{"head_dim": 64, "d_mlp": 1536, "norm_eps": 1e-05, "qk_norm": false, "tie_embeddings": true, "init": "normal", "beta1": 0.9, "lr_head": 0.00498, "schedule": "wsd", "batch_tokens": 32768}
MLP neurons of a small language model. Each row is named by its layer, matrix (up: input weights; down: output weights) and neuron, and shows model dimensions 32-159. Each number is 128 + 32 x the weight over its row's rms, rounded and kept within 0 to 255. Numbers have three digits each.
After each neuron's rows, "fires after" lists the tokens most often just before its 100 highest values on Wikipedia text that the model never trained on.

L2.up1098:131098126120150132150159154152082156117131083137126135137148100088145137125086106096133124065127213143091146142170145181137109029116094132158052136099098177105164126146085154110061091101100048142125119087146206133163168168112141130099173097140127148079084117105176205144118143135128058129139106144112159141158109089071195097085128059133108192151174161051120097127134146154129103143138
L2.down1098:152109092108092136126075114114185094163116133067147128113080115145145129087092139168183172174141067101150139075118128115128170177156118114098222139146189097118126136114111140161163166119162159130147132179110089148147157146106138069128103104083149079102141172134127117105098144108096150117137145139134084141115178125111087135162123184106181112104123057156150065134136128093122204108171
fires after: " b", " B", " t", " T", " H"

L2.up61:139157119169162123129118144108124158175142128097179125122167184146050080195103191138107129134186146127159130124096177089095140139087104065191108100102101139072139148177170115119184106191104134138118139129175220089115146110112109120162118141156179064161079153115117147144126142114119124154096073132077156084094079161139157168144174102097170123143120145128115125107099096110094114119124
L2.down61:203127174105183140198079152097077100124150137144128098145096122097152174138101133122074118103119182151096107116100135091181093117063157132137121111099170042133106175128101119102137088117054129151057079113136145110121099138079096162152121166073124161124108203168108069151133139140075126136156131115115127159130109148181162142115129141169184225133145110116140156134086107136175136109104
fires after: " t", " l", " be", "ud", " T", " L"

L2.up57:167139113132105113122063082147123094086119127137122149171168090102073107127145119109105103120180144087128091118099159108154089105074171169087177108154088103087190124105107158144105104149111073145139097122114138057113084063131133111168093144105093148157159163094130131111142097121175138121094129135084081136116145129119166128112103109091165159120126183211139115061114090124155114114142
L2.down57:133152118136120141086179109125095107156162162108119118083114147121167157126154130089075103179097127144135141134130083101114153135170075081149093149131145186176087171170139136158142118155161187146088137104130140187150142163091158156120140146150180092113100177159153154188158071104049113116138137133149164142125135108134107096077135186161135073137139106087168140168115188109133129155095
fires after: "at", "ul", " w", " K", " b", " G"

L2.up940:119185174170113187154126149100160032160168128106143110147166151187134171136112124095142086117134166129137113118109132108127123140066135166136144117156135170122172135125086068104161105128151093147146184107142127182160130150133103196127129106108149124092064184121157119098120153199108128115154128116090160161130151145119129143076113085133122102127125144198109137088097085149127137158149
L2.down940:154114157201129118059111106171087109175105114165149102180133099162167121111064152158105184097151117119149121083167092101173125107123058124086057166185080165147119139149117123189111093096117098141163096055102093163128118179066114129128117122173127111177146078094182167144145122151127077098171165172184164156067146075128127118114166101185140089125150031138116130137133163105176140074148
fires after: " b", " m", " h", " th", " J", "ot"

L2.up418:132104163197176165115182092146147116100182071118121106154167101192172120143145121167101158171064109139185175132092111149137170080085044140085173101100143134157085165103155102164103076126111153182134077079172088143145151087168093116115126095102096174154137152169146095116149113138154133133141136116093107146126077112071131137125125109107198154160106064081093150140170182080127116199125
L2.down418:114106164180125132079132114163176141105099115145143149131098118092180176189100089154130127120120117119140136106175110074072174130117116187089169066127116097117120142114157154155110140121142128139196113111184113155076125082156113093104067128118181122126105165115120133144134112089142119144132180157138079077139054150125140160114082100099137078151103167140133102127142095092137162132154
fires after: " r", " R", " W", " n", " O", " E"

L2.up758:179161102117149143052098144128131068086145121056169125136151139156140145133143107134160108127120136073080133121098120156148182108099206055166131088167121137172102094127148219146150110137091102145112116105117089167113149099159154116133171097103092095133127168153066117145178155096170128135118131123122120090152188200141111150138096127103148077119137115132146089140136127146120125060088
L2.down758:098124130128137154146175107042149185108128157150140083130102095071096095129163077139128092098199142159109136148134111122058094084102108116101076108177177147153142147108102075112052143142128182128126155171088132160138131111114113109155115076161124113089111085077133142133043118170145162157123149149121105135114080092179132148105132128108132123171076120120127139167173099170144126149174
fires after: " N", " un", " \"", "-", "ir", "n"

L2.up1248:130136092096163121073126137096142094085114166114157156108106103145146193093113178149154089127154165112139141212105175137180126111081139101109126127126068133091183125173109138067131102113079122176109144134183153116137085151119082135072174121141175049156122162115176146181088108064152122130165116139154143058146181165141136173086142130123105142105114161134143137121122041111184143138111
L2.down1248:121161103136186093092119126148155173079137126164130162164110118116107091161177093115091157179127149143142197159125043151136081084150145153120119079186147136149186127183127190180069160154067158121130150092127139150046087129093142145154161150144182134136083123062112055090160112164075108115074107154169109104139140134161176151151117175154124166072121158154154136105098126121155054189156
fires after: "ep", " 199", " s", " 201", " 19", " on"

L2.up577:124194196182119136119153082141126135107133109151115129125137175153091103077104164075163170129127124128156146165097115144122130060132126184073108139104122119165121132094141077100190117111117082195126055192168171104143136091148158124094085067139136160119126188149110156175131131110137065092074048101140120092121147118142102135143136138154188133168141188114107136188169124155126131179141
L2.down577:183076133118151114126122138084205143201159179111153122150152132135131119159072196122166145154087118083136169089190136133066179129158167126181191083132090129116161120172128163098166145090144113127131137156161104187139139110111130091137119145098113151106178104127136144097128154152107103096102143134176133151069136093152124143112131117131107157152087158149062132124098120124101143102075
fires after: " r", " se", " R", " T", "R", "I"

L2.up811:115066159146148128155122145122114124133075110115163128114145121167101186126138181167164114153099120134103092106134143117148158162131105139163141170159142093150057107080131097123184124065113205126132129150153157200116121149080161154115164108067085137135121153139126113120090142157107142176137063160115116046165129102123102102141181120136159095129069072161102163210138054152148102133076
L2.down811:096139141138106169155136114132091100149074092115144116166147143143118131101146125126093146164130111071151115097155160128176153106142121140128118128158059086114031140123142151098179085161106200175050118077102132119127148143079141121136107128145147157093109160130096109113131127123133167132127107139044094130058117114116155118182175140124132180115104121199109122142169096178134132186123
fires after: "\n", " ", " J"

L2.up188:099121150124123103153100101170123109122094152154148113105164135118099036117092111142165129148120141111181162188104117136134133115099120166183124143136153104116084183140123135141168131133078098228163090118143151125160148135154147139138105072147132165167077111091114055142119154133122108145133072117095073149165068125163137144126186131153140160116149133162114129117152108144181142136123
L2.down188:153126099114110101121136133113084118106202131124148085047099117049184106066149145207104095202136091094160137140119170159077118128107142119141231098136141115150109138207138153166172073099147118150099116116130129151137132169149144158112097101132119076144148142083165184200044126169130120128162090146119159095106126170091114133133125121186154133122188106136107127146095119131108149137102
fires after: " R", " V", " v", " M", "oc", "R"

L2.up1166:130138085191136168112106085122105113121150061131167122138145081180154150096147130118160126108099158141115091169162074174153154127166115134132181112150116153126150086182102100177124084133206083089134163077171153178165100171096150143104119139188172170090099111119157173109096117121136107091146193152101173106120075125099148096119081137063062108069127168115155104107114108123114111179201
L2.down1166:100149099158177093109145094157119122117124099128110112095099104126157101134099110063157145197116101126156176118122085112158136153058060144090157113118049161134090105100106106100197137143125102204133072148122112118160167126122092094174153128084141076073159101159115162188141068134189135123075162159113108130145154109149124121153192134162068146169120074152084120146144133177135100145076
fires after: " b", "at", "ot"

L7.up576:118157094120108097130174106171104109126077091158130122091078101175100154090101086141125147128184095113107052085139109128131118132189128173132137141114177056131106128147142115150101107161140173178163147120109131126112142219139146131133151180127135111196121096147152160137115090145155100119126142147171163079155153145181122083159089190092172180126120177113128104123170142113187188112130
L7.down576:168072080170107124104110129160142108105150110185100110159066171093107104145131140088106158138164103103150113051077108127155134167179107102128090122174155186126180146135137107165098193175112150183171121092101194183077174186122126105093140164117160142095141150092171105135125155047086106143137146070089158132142144067177128146148088173105101120157122130093125124155143120140142135118078
fires after: " ", " s", " S", "b", " M"

L2.up412:147175067126128152143131109189119116108105091149145119153071104149128131127153174114145124120135124170123092102110130084085162102120146113181187087123178146129142111157137094128131130117152193106092107168140139122146152111082062147194110165079122153138113132133136164076131158126130092120201097150147127157164115100112130124102155158113138149078131175099101122123153145158162128153171
L2.down412:103089102109145081141165088128167157131106144104126189122092115111197110131098131094133100088186093109126147171114096153140079179108115121121111135195150148134116109086146147175155121139090142160157134137125149133136115142141127177076101146129178132116123155140158128141147110102161129133073134121076137093116155052110063148125100154117129145167172059147210148127091120096131146113111
fires after: " S", " s", " P", " V", " p", " be"

L6.up836:141190170149151087098178157109132133108084134102178167111109156124120161106092149155094121201117161123100126074144128136106091164149107180166142144089131145174077137167124074194075190126127140130113136156116133123130202101138140139117130127104149153123121100095104145155153116176160108105190089149182108113174133136177122099106089141110136115099171129139108128092092171108164143095148
L6.down836:187155100127132148131143139182110158173096121155152093220156071145132081167158155080161095092118104093111103150143120117168170136076131064101185159121131136165094119168143152148118147152100070117146105097085141122013108135195173178120111140093102129047125137088111152146144145124134186129132151172149137146083133118152111080195099148162093145099059109125118066111132142182176102087122
fires after: "om", " s", " re", " S", " p", "re"

L2.up1269:219163110119104142126106105029110186109062088164163111136152104124148146093171156132129064093108189130125084158146129133154150100085111114117120109146165127110162125064077145168144123093150134117114145084105163090132085152148183115045165117137140105102126144134129175115124113095118160121155106172117127112136058136143163150064083086144146140152136149163132159126112105125176097178157
L2.down1269:136143072126114147063125060118151097086119114177149098146099109114129159172113166150113156093141137169118178146124071140115094092107114094135103098150077107156146086105136097100206135106098135186141113181151132118151147081105133174096135149135090084114154110074144087097154157186108114134099141159124095146199169058093121111088229187132084098110134115108111078116129110134108145082200
fires after: " C", " B", " b", "ol", " F", "ay"

L7.up32:057134102163156172077129094157094121184141203130110159100135157153112119165104193134109086180095129139113116116091124132103103156135148125186081106171157207119143194119186121109139100175153121128110125098140127111103186088151149175130123172163133139200071095094102157188115153107114141165145132107077121163136117106133173128083153115141192113122148096152077114108118092183159108069110
L7.down32:218116180136175149193064133131127119179125119110124103148142174113128117098145100152086123115110111119074113164153145144161127106105171130115134163129157098151043129152156144116177132122122141106137124113135166123170219082126118059112140137114141110108175148183129097132129153161167152120146131127177176113124089151151067120126119108117151103129113116137166084138103145156173172110149
fires after: " w", " W", " that", "ed", "ly", "ut"

L2.up667:141083152143100110120149124130210090096180148139136136187130082136168131114151107117093104105143136136085126179091146146146167134149155112142099126113145135071200113090122162112153133122132120102145144165139094106155103139092138130106152097102136107119122136178137214084107141130103068105122113119103107056170089178061133121114129128161119161142147114147095156107157081164135099136121
L2.down667:165152158081164141111110123140104072102151145137112030157071100186142167105151133144138224134094100147130111127115174114119144141137162137097131109116132118086134119105146081151124105095151129153061133093162147087097136117179130159189118173118177033113128145088137077159128095121125134141137098123171124101089141130104136115169220139114059142114110107148134130112149126163200121090192
fires after: " J", " R", " M", " U"

L2.up975:119139071140206137150119109115126102140099104136126192156136072115096204101103187112169137102168087142095174095139121183109126133142143114162096096084131159120144121100139119127149141113161107181145159155163131126065153167129083144137065134108124084103085153108125123151136105095130189105182145117218101124081114117121143058183085170094104103118131115150042167118173176142132134154104
L2.down975:116125165157092128118124119087143170108099146133112080073086134134167123150152113119119115131085144150118095136128168123128133092100156174103101088141111080160076145181115097156126124135105122087126131109120142182146093158142152069168162133119136130164144140151099158102113137121137099129090115099086158146145116100130094169076199148149145174156088144148166129099136138136159101068104
fires after: " O", " I", "ra", "ou", "O", " F"

L6.up575:124133154099120107105151129107042117105125120144123183137123096176139151119094085135158148087176141133156110139100165181133108152148101134093143074144110150054151108111152156093135128171155103117107114103135152191152151176143104170166084182066116128084104112151118161135156166167116141156120164076126114158176148109069126087091131183091120094201165117116074110145157141116123085114112
L6.down575:171172097121132160080106172139118203110130144115057135074085103097164165116134181078139093103094115137137082079124121057126130131142147178140116102117138134112083146139089149135076129138119149147132176140151117129111138162139123145111153124144106118068090124109141162133135093138130086155127098116096094152165095161146131119187163194098124175161162113128089133173169138179089126094115
fires after: "t", "c", "ist", "at"

L2.up698:181157137087103129122097154175114112113115095163171156108131167151126107165126106158152189083121102135184176120129095124105155151188173154115124126123083107191100197156136091093164113131183116113120133121169101110117098110090129165179121096131153097104103145157131159122036123094134104089158034106115175115146108103148097130129119116139112113159154068125165099218157138158093148111146
L2.down698:125177136168185127133129096126185144082124110084078112155084079101134077113109171127097064143089154123084104097134140139149154095164059113147117151143127148097114064079122154148120113108099117151103138139092132140169146131190138096103097150136143139145155132123143163175147165152100153126139196116164066159127115153130134131114107140067161159103092239150084101070096114131139100194094
fires after: " R", " w", " O", " o", "R"

L2.up198:089093130137096167149145135142177203109143102062167171100158167147091228146086158125198155108147146132100208067063106142115201094129117162144082157067156132110159142090152176079151143187119127090116131126159112182136093110126173147094122089135103125102143140105138095160163141136147173155133137142170122081117109092161146118172112182106116119066048175154087135128135108124135119127115
L2.down198:158122128128096096094138109138098083113151130141107151176075158122085156096156102113082125216123112155161153114125180115154095143180144121130153088169115089124093118150070080134092160108139153125123158095150117106116160109170070119168134145104092158145134180073147114095117070198124163135091185174102141092137103134083129156101155103169193070088132169089162163114089150077120134084139
fires after: "ou", " Th", " pl", " th", "ir", " I"

L6.up126:153129150102144146194099118153117138125148133144102161130135083183107122126116174117154067119171126136111070138140101107145132122080128127075148107085087116112120112130105140131136143092076111129113068101129095136078104153181121160155157177121172138097090160116108184170143130148134067120147126159124117106131159118124204010100145171118137097102151133094098125152164119075143093093141
L6.down126:134162043103110169116107141125051125134154130128134137141149140094186126129155106048102189116116127095138157120130094169084129144198097054099132125199168134130115107098120091141088142143191144096158183127185173183158134143099104162113136128089111074150186071096134087081100123094152128159090119050094088118129157124103097217081128128134126127140108171167192145132107157151146159139100
fires after: "o", "ra", "r", "as", "u", "-"

L6.up1337:153101120064088064141082094135119074165126185125092147137123149128095109092122097161126109182159078194106100165054114152165099149084150150124107174106165184113165127181111140099102137120093188122255112143196164130134084106102112080112173109162150168101129117141151134150113130124174155148107115078135154133120121151132122182153143157154158107153112175138114109087145105124169131142172
L6.down1337:122090120086118132077139075066093119128122093144135155101149089117168166124144074083089067135129145193135180084109146131110121061174211160158148139145167133099128076110114075120124031122142104122159129102143167167144141141188117151188127074147121124136152135100145141113126111170125106163091202108098121139123132126093120095127061044146205114204126083113064104143141154152115136150143
fires after: " p", " m", " M", " h", " l", " f"

L2.up235:159217136105124144113173125148148104095154075104136118165095191149131068112139129130132101160132109120069130170099163165178188130109131187119141127180140097078119125124105133120101074169092106135063161109201100077119129141090158104120166118115116117100085166164149140107172090126135117140146087137173098138086090112129160067088138146091174127083135140151089177195147123163059119118142
L2.down235:075128142159151125082147117146187164136060131083110077137073107137134129065138141173107137100084154128155135095144150088172170153116153158180154093092130186129064128168139172175110084100169149182141121103124150053123143118155111138184150159102119147101168126141106154145150098118110120178129131145135134087119137146125170089096181130122084176113098105130057168080114148153120128107087
fires after: " K", " J", " O", "g"

L2.up148:120148105153156122116182134139141095168145135145120150126110153185084124135052130107125118130150139147124110116136123088165099177135171217148109127154155083144128169080170108155071139157136179115122127120177138096132136080088185172149097153100101151149128188114127120063071164153148095129093052137122119123150160078107159074134153140061109103134133143160124150097054101115134091106115
L2.down148:201156104138155098143106111116167103138180081140101142104149192148142121145081191127102109130156117091115163109131096163149132110038095150165114129075102100131119143135069112151120095094123137143101111140136142217090137185073136125149171070127167190088070123162169167092121058106131107183080140120098187149128113128161088119086082161110098144131155109094150154139081132144099168105173
fires after: " W", " w", "w", " D", " M", "W"

L7.up1376:082169150188114094116144108106123167095103134174127144126150145103171156145113198110116170126151122123145171154140128125113098082117091159144138105124129157118127103154083110129072102125158136091135112080128151066252126108130125103144124129138107127154161100131138155124151113120130137133143094124096124146124140081148145168142168159146094167121029080129179135172199148197051099118078
L7.down1376:119148160156116121120103115102144125103129130166112201118116137096161200173165194135079142137153145125155196120134107116158099099148126139114164146135125160141082089083141126113103118148157121138113134119132151032255132114170127141148119134116132088146120107099166184151141104093100148125138150112113125150093143111154068130088119145135105128155136079161141112207173129162086133163107
fires after: "\n"

L2.up1519:128105128089182178116098138154088120159133164114133156151105193158095155167072150124125122090153122106158132129145164112151141105081107143146108138125161117129107128165126117120116105135091106198129081185207142109086157108126081152105066092103123102130135135176095111114103127168109112149086115112172136090134121090143138210112152106113181149169087194171048131091115105112086130110128
L2.down1519:123134138135094138157137094151119154129114146188095142112097091112132093098098102148143143134119132196137110093087167074136112155167115150148090059115131109099139077116127143174131122158169083153147110121152160120120139114099125132141076131091111134128127136164145121097156108140159123110152173109102130097116146078098146176122079072104116134153135132111163168120123133171094146131149
fires after: " w", " f", "ou", "om"

L2.up1422:177137150120124096087129070105147129156139166156155166157132174114102113153147136050160123086153170081118044157219143097113075080092134160141134093167078093093104069081108204157154156105129119125155123089139129099119145119140133119105133073109106113089162195084050156144098106099121053140169146122114111102108079174134134130160123172137163176162116110141123129069144194181059114136114
L2.down1422:055094133088093134164117166115113119097152122115134173129079102138160156171174107107134145143165099139100117107123139132133190192136112130181174132169151148121146154124169103160133101134077131152107160152123137086150118128044114120218133165119130077129118162130144141147140146127190183152161129122098125126138122152109083163116104030103158116140137090150119101160195085126122103096144
fires after: "es", " K", "ec", "|---|---", " M", " w"

L2.up632:150145125115131145115127142109191121085141081108155137176149197188099146132143137188108099077173128160159138085140158154130133119095130081115104098125138098156136166122160140152195069128096136160139164146157173104128182086079085189089123136087178077177144084128084130157065199083161169114130055145102145078142082121122149100166126152180182159198113105157184090149085093133117104162107
L2.down632:139119142175174094108112135138094165121123144088105052089111116109158092059095118105135167109075104102148181171104151142090105125084115118144122157186104138121145075133118118080139169106165133128124168126081121089092161116124119108144110111194068127176112184110108162123079093174100073109083179119123099177024183123157091081187139104158166075123117098138188131127135135116121159135132
fires after: " Al", " st", " l", " L"

L2.up362:186136137184146114119102125152159122192122136136071119148145105163111192137120081096143148148116136133153102132105118021150112079168111117132138104102172115137097122136144172153057147110137088049117155059145124104142080132125112191147179098182126105134123181175169174138112092153149110192195122162077112133110146152082172075114098152119136093122107111112102090100140105052102143157140
L2.down362:129114132080067139155148155165154156103159112160154207079126128090091113107129081195101167108132163109108168064114125133096166098081107140070168114101098122128147125142143078167150122095137137197062199120102101092165161105124154109096080134127149140150143105090133082100130154136171127064161116119193159089145111086105128157161111117196122142145164154144061108129156120114110136108148
fires after: " re", "r", " l", " d", "-"

L2.up827:137173103109114088111149114177065138120142173153131152201091145142075145098111138117147161116204100114127114149110136124103144105104137170065127150139121095166186037138132129090091140119145146179059192149084128115137147178113181137147104073107026083175200145126123191098118103129119166153143067127137107138185091089169108139132137166174153165103100127159119137122187165197138087059159
L2.down827:120118131146112179141119178147086121106132128116087176101117212115067058174071202152124111170165148150176153154190152107115086151151096116072116105146107133118125111143145179103129129111113145129108110049159187082149201134053138084158084149125145101122123159120153134149127082180126126177158134146093135179119127103080099146165125163138165193184152128078109098134157150091138120164149
fires after: " ", " O", " o", " M", " of", " for"

L2.up794:193159088154129108175143148080185115081146113157084112072130168097066224103138162100169140109115151164156117116082141122079155100127163108143089113131143094148148143130132094140149095138143116182145096124178116175128152107101132170062057158153124137172124155119134146116082107132138138141105059146139083105117143123114087127124145080128169162099142167142153194115110117151121177125146
L2.down794:057124169085138213092117149175073153130109162125175129068107072170160074145128100130078185134142117078101160111165143134163089156142144162157128102108129134103091125117159163083079123128114121071139141133118114110123123163191083069187195120129135128066141124158118122162163157130181090090119159128130171073133110160170212130128095141132078092135110122141112094170174135071197164103111
fires after: " Un", " st", " St", "art", " R", " r"

L6.up425:154147122157090120185114143147130075086139063100163070145141089095144153100106126136055130157142154071112136085143121129201147150116159109172116110182134121155141097117112161089123067139157082163108113113112172091147118108122081105151177094132079089124149155155077140189111082103096111120169104131103141151181163126140200094111075187148193136161104173096143119140162140142166185122083
L6.down425:185184165085201101134212095093122087163112138067163097067113105197143118188127146131159156113142105198136068177195140101184117100119085098112128146085156089088151113128145107163108126120125162109111076088114104184114091131129202142135130140078115125173109137185161077071144152176160152132115088107142150074114177114179138172167150087148142093106110112093180161166141140190175121094174
fires after: "ur", "-", "is", "i", "her", "n"

L2.up1530:164106136156132146115082111071050110146182153075127115117088132185075099096085151095178103183182156151123122109121140103108125142119105117171110148196158145131073116116088091106160166133102174134200150152148155124096089159053140108101114085173126149139146189097124131132111118141137104115137130106150068165136123099120158140160123136132167211121132178201118110077138082124135133111119
L2.down1530:125160102126171131165121168189129094143131130182105125146158103130129059157123147197159153131091068096116079107179096149123108105118140162045061104138161155172122094130137140141086144093168096166110122122115134120140125135118097154156111108143252141150137122129122086134072092210119092143094157106105155106137138135162109140156129117159125120092141130158126169159128120138155098135111
fires after: " m", " w", " f", " c", "M"

L2.up927:120137159184139122089128107103185167092142162156124159092160155086062088099079134160111124145142126147123151125151159145171117127164172160179113101140121105160124112152050090143131099134092153157227091128106093138196159076083136131151131159167154142164209116089172113149131122094090133145067084075094128080166139109069145105121141152168078182179141175138159141075095164078150073094119
L2.down927:147177106096114152162146117153104100131102119080106100130101138136161156206130112048161128066094127114104143084137106099110140108088135122131101125153135198155108209116139152102094200118150168146058176152138125138095135159162119138108098116157091135103074102105151153131090119149130114120145174166176135113114136134202070083095118156116161077094090069155083160128164159132135159119152
fires after: "t", "–", " D", " t", "ce"

L8.up1056:098099155137145137091105142152125127083110169156116136138169143142093122098169146130103133192116177190111103100165150092126131144138095152142153129155191059110116143171138128137133132043108198095089082102116125165039116123127062182166112064090130062146110110071123161129169125137116115129119192109093141090148133117175126136099135064125124112127114164167069173188135126182152117063091
L8.down1056:102082163097112083156097148216182130179089107061136160104161106152173162130152125091141126133159075153115170147103095088161101062087143074095201086114086144123113121101144135100149119135114115149139135109112145081199116128161114148129131129108160183150179168093118155157123097139116137111141206146145149197145103093142189151142059118143077156187108128206142078141113174116123113101184
fires after: " a", " on", " p", " ", " al", "ent"

L6.up1312:141169155048046156160115154165124143111136140101127118119058127152109203123104186149071150121144126128137132150108130073140114146105150081119138092088082148126121146147096090084107127136078162142137114179155132119126154125109096122105114107069124072195160193074141147187152162129137142149144194104118153162134175150194118145121117121141169160093087144150110101118090105128056100156110
L6.down1312:117086146147189120167166145100110097133148108171165197124128105187154117130123145084156118140119121123166125112110129139166132115067116113149102132154173077099135073117108086160138157126133138097139099068153114113167131190079164131209129105165101147137089147170112098130130121122125087149137100189087172156115096123096131149113122152139110109100117160080157080143126127149166160121173
fires after: " s", " on", "ec", "w", "st"

L2.up242:077162131143079132131075143116144074103091187156082102120188117174110109086168135160121082149118165106089194187154050170158180147126158156120138089180113147197104142122109064137071092111195122096123082159139173162086105186137181132118119159152116149129110110160054146129077170082107145113143158123100160136146086104090193102058088145086099144138135139163088157138145097137146144141150
L2.down242:158161149136106162189165102105138121098085116126099127113101089131175166146073136136120115069146174115124095142157127074083128133103107089124096141144124094156099096100078177128105181150075141124106176198139091079130150073124114129141156158117153129151113173099106103089177164112144123102093159179125136189068144125108117114042161186096114093122133089112136145172076126147132150139132
fires after: " b", " B", "ag", " ", " a"

L2.up895:072104104133113111090131189163094176200090138117086144058132093077040066104051156080095124116133169137115149124129118099156127119140138141159137151162110136150133109135047062149131125084163170093145159156146117097163122159100151146173126122125171132150137145137128128139063072135095164074152079116107139108151133079125111117120102119144119079088113102154101116141149134063104157120130
L2.down895:096193121162141139082095133047155119124142135082159120147178120145186135123105140114134099128119078112156119104145189132097104160146146102096110131082084134120103063100135148188112125141139138091166103131153165179098116137195097173064096088127117073120110175091146067173192185146176147156063103146140170149120152175117182119141154143130114123125142107163080131130152127122134086133179
fires after: "e", " T", " Ch", " O", " F", " D"

L7.up491:165161137210153143112120104136094143067145113136174132091173177158112104096091171105087124152090109133071127130183136169156112116158160078171133140154101107131127182112148137163124153146102099100158108153137075144150119095149135087167143127092065111122106130128118122068143128155143037160187135174119158107119160123104116109168182188138154141115144118138134192114166086119111142166064
L7.down491:116130145101114136117100145144185155146083072121131134095120122128167095155116164108137061121180162128186051077110171111079139161108122167147121137114117153132103094127114155131126133108146138155104108094104143236169097081171159119129060118095189146157087113134138156129145108093145139112175176188115098175163136144154132125119089107091178101106082114122115093159116107124073122160149
fires after: " C", " k", " K", " c", "ec", "an"

L2.up76:136116186171087135134120080046153091136124194142181145098122185062082128119116130109164082126180124139089116154103061119144089156137172150132066151174121196127147127103084122132116123178112188179135121135102082123092103138097126045084138159120155138131177128171146173157108189124125111113073142078130094137145199165113082125151139177185161111177125202168101060071077124120086098144104
L2.down76:107140067110175130136154148183081169127106095132090083168130136152133123145164151110106120115096141121173167136145214118118132135123071114095162131130116101119108122151196158115123125092161060092137102097124172108119160149184169163114124101112152117120093133088126087075152119144147135101184163161160207110134095089142157103168154106085065138090098099089103151147186163186097131108170
fires after: "re", "ce", " D", "w", "qu", "ver"

L6.up429:095159155184118103115111110127148180094118125141119102096122154143221152112149157136123140136153131119133157156125115127112123119169107145124148070132139170118110157150102092121096103110162104106149106109104165108112110120124092091132117109126126145138195160134150144142104101114066175139143140142046175133117167118151144127139180145132130094121064061148178154204201126177074113132102
L6.down429:131139180152109130099173069104150171104123135164113195100125124106199175156157161154086135109115135124134194168116128137152082123148075151163150130140116169127098114137104126095095098132136126100111136096144154060255116117173094094158128127100142136148138115120164151153143134106110121136107134121126121097100156111150102119107114133141094136138099070157170108195162138170102120117131
fires after: "\n"

L2.up193:137113138133124100101160145122146107137121123086140110135111088131096128097151094118123169154066125076068145072105220105112137123127070116126088183096138187127141092120046209138110126061132167138167161160139093115131145111162186123141083084094130137134194150167122173109194089137120104121099110123129143068090146133131148116097141084176102086106127076134139102157209109142099135080118
L2.down193:080126111096148180102135144105144101142131117142096159160057144168156106130106103090151182101119130078102096128108172144080068146190087119115119195098119135134121140114126104107136182112176099157091146125185153101131036115150142101147142102156123094100116145127152188141168085108200183176169102140104079159103098140143129122177141129084130178163170095092165181090109160140179127112130
fires after: " p", " R", " P", " J", "ep"

L2.up971:120156151132148118120082163132088133077097183129160109094241147142091127177168107098099132091150174141176130168022150099142213116109148077116145096146060115105159116129131147146107157161073153091137165099184095076096128128154188113134104130125192131155168104104097118148099144109116150118122087100117096122092097169106157137101100171081120140170142174144124084109085110173098126103101
L2.down971:118154102081101134109067120130139136145105103177122102136160152143135085110112117161099162140159152131185131090113088133140132085135152192176100059126167155074143120134151165062154111175148173101147114150104109105116127060134176124104068163088145133121157148177141127128090093094154114115126216114085109141154112123167123152094134148123094131120096127123136176139110120144154145200037
fires after: " 19", "19", "20", " L", " l", "1"

L2.up951:107082155057145109133184175128184166135087107136181109144121115154105080111160141135127123094136117104170172152147096132163098109125112168137066111135150121163116052139112110133149093157132163190143109140156142138158146132152143119119097081126151117082176157233148131165085125188145122091146132141155122061178152140124135150131148121135111109094163122137121201107092081142180099123087
L2.down951:149129126178106181108126098174122079112132114158168148119160122161158098100131135153078093147133101152119081168148154161157164131122137137100125126155119170105180194120107131107065130072123105050118154152074091135104148108142125156151156120095124169118114141115149119113094094090121139183116149142070157160098096064131175088142131129087116155166062087140104175119131117107101149161131
fires after: " Ch", "om", "ill", "ro"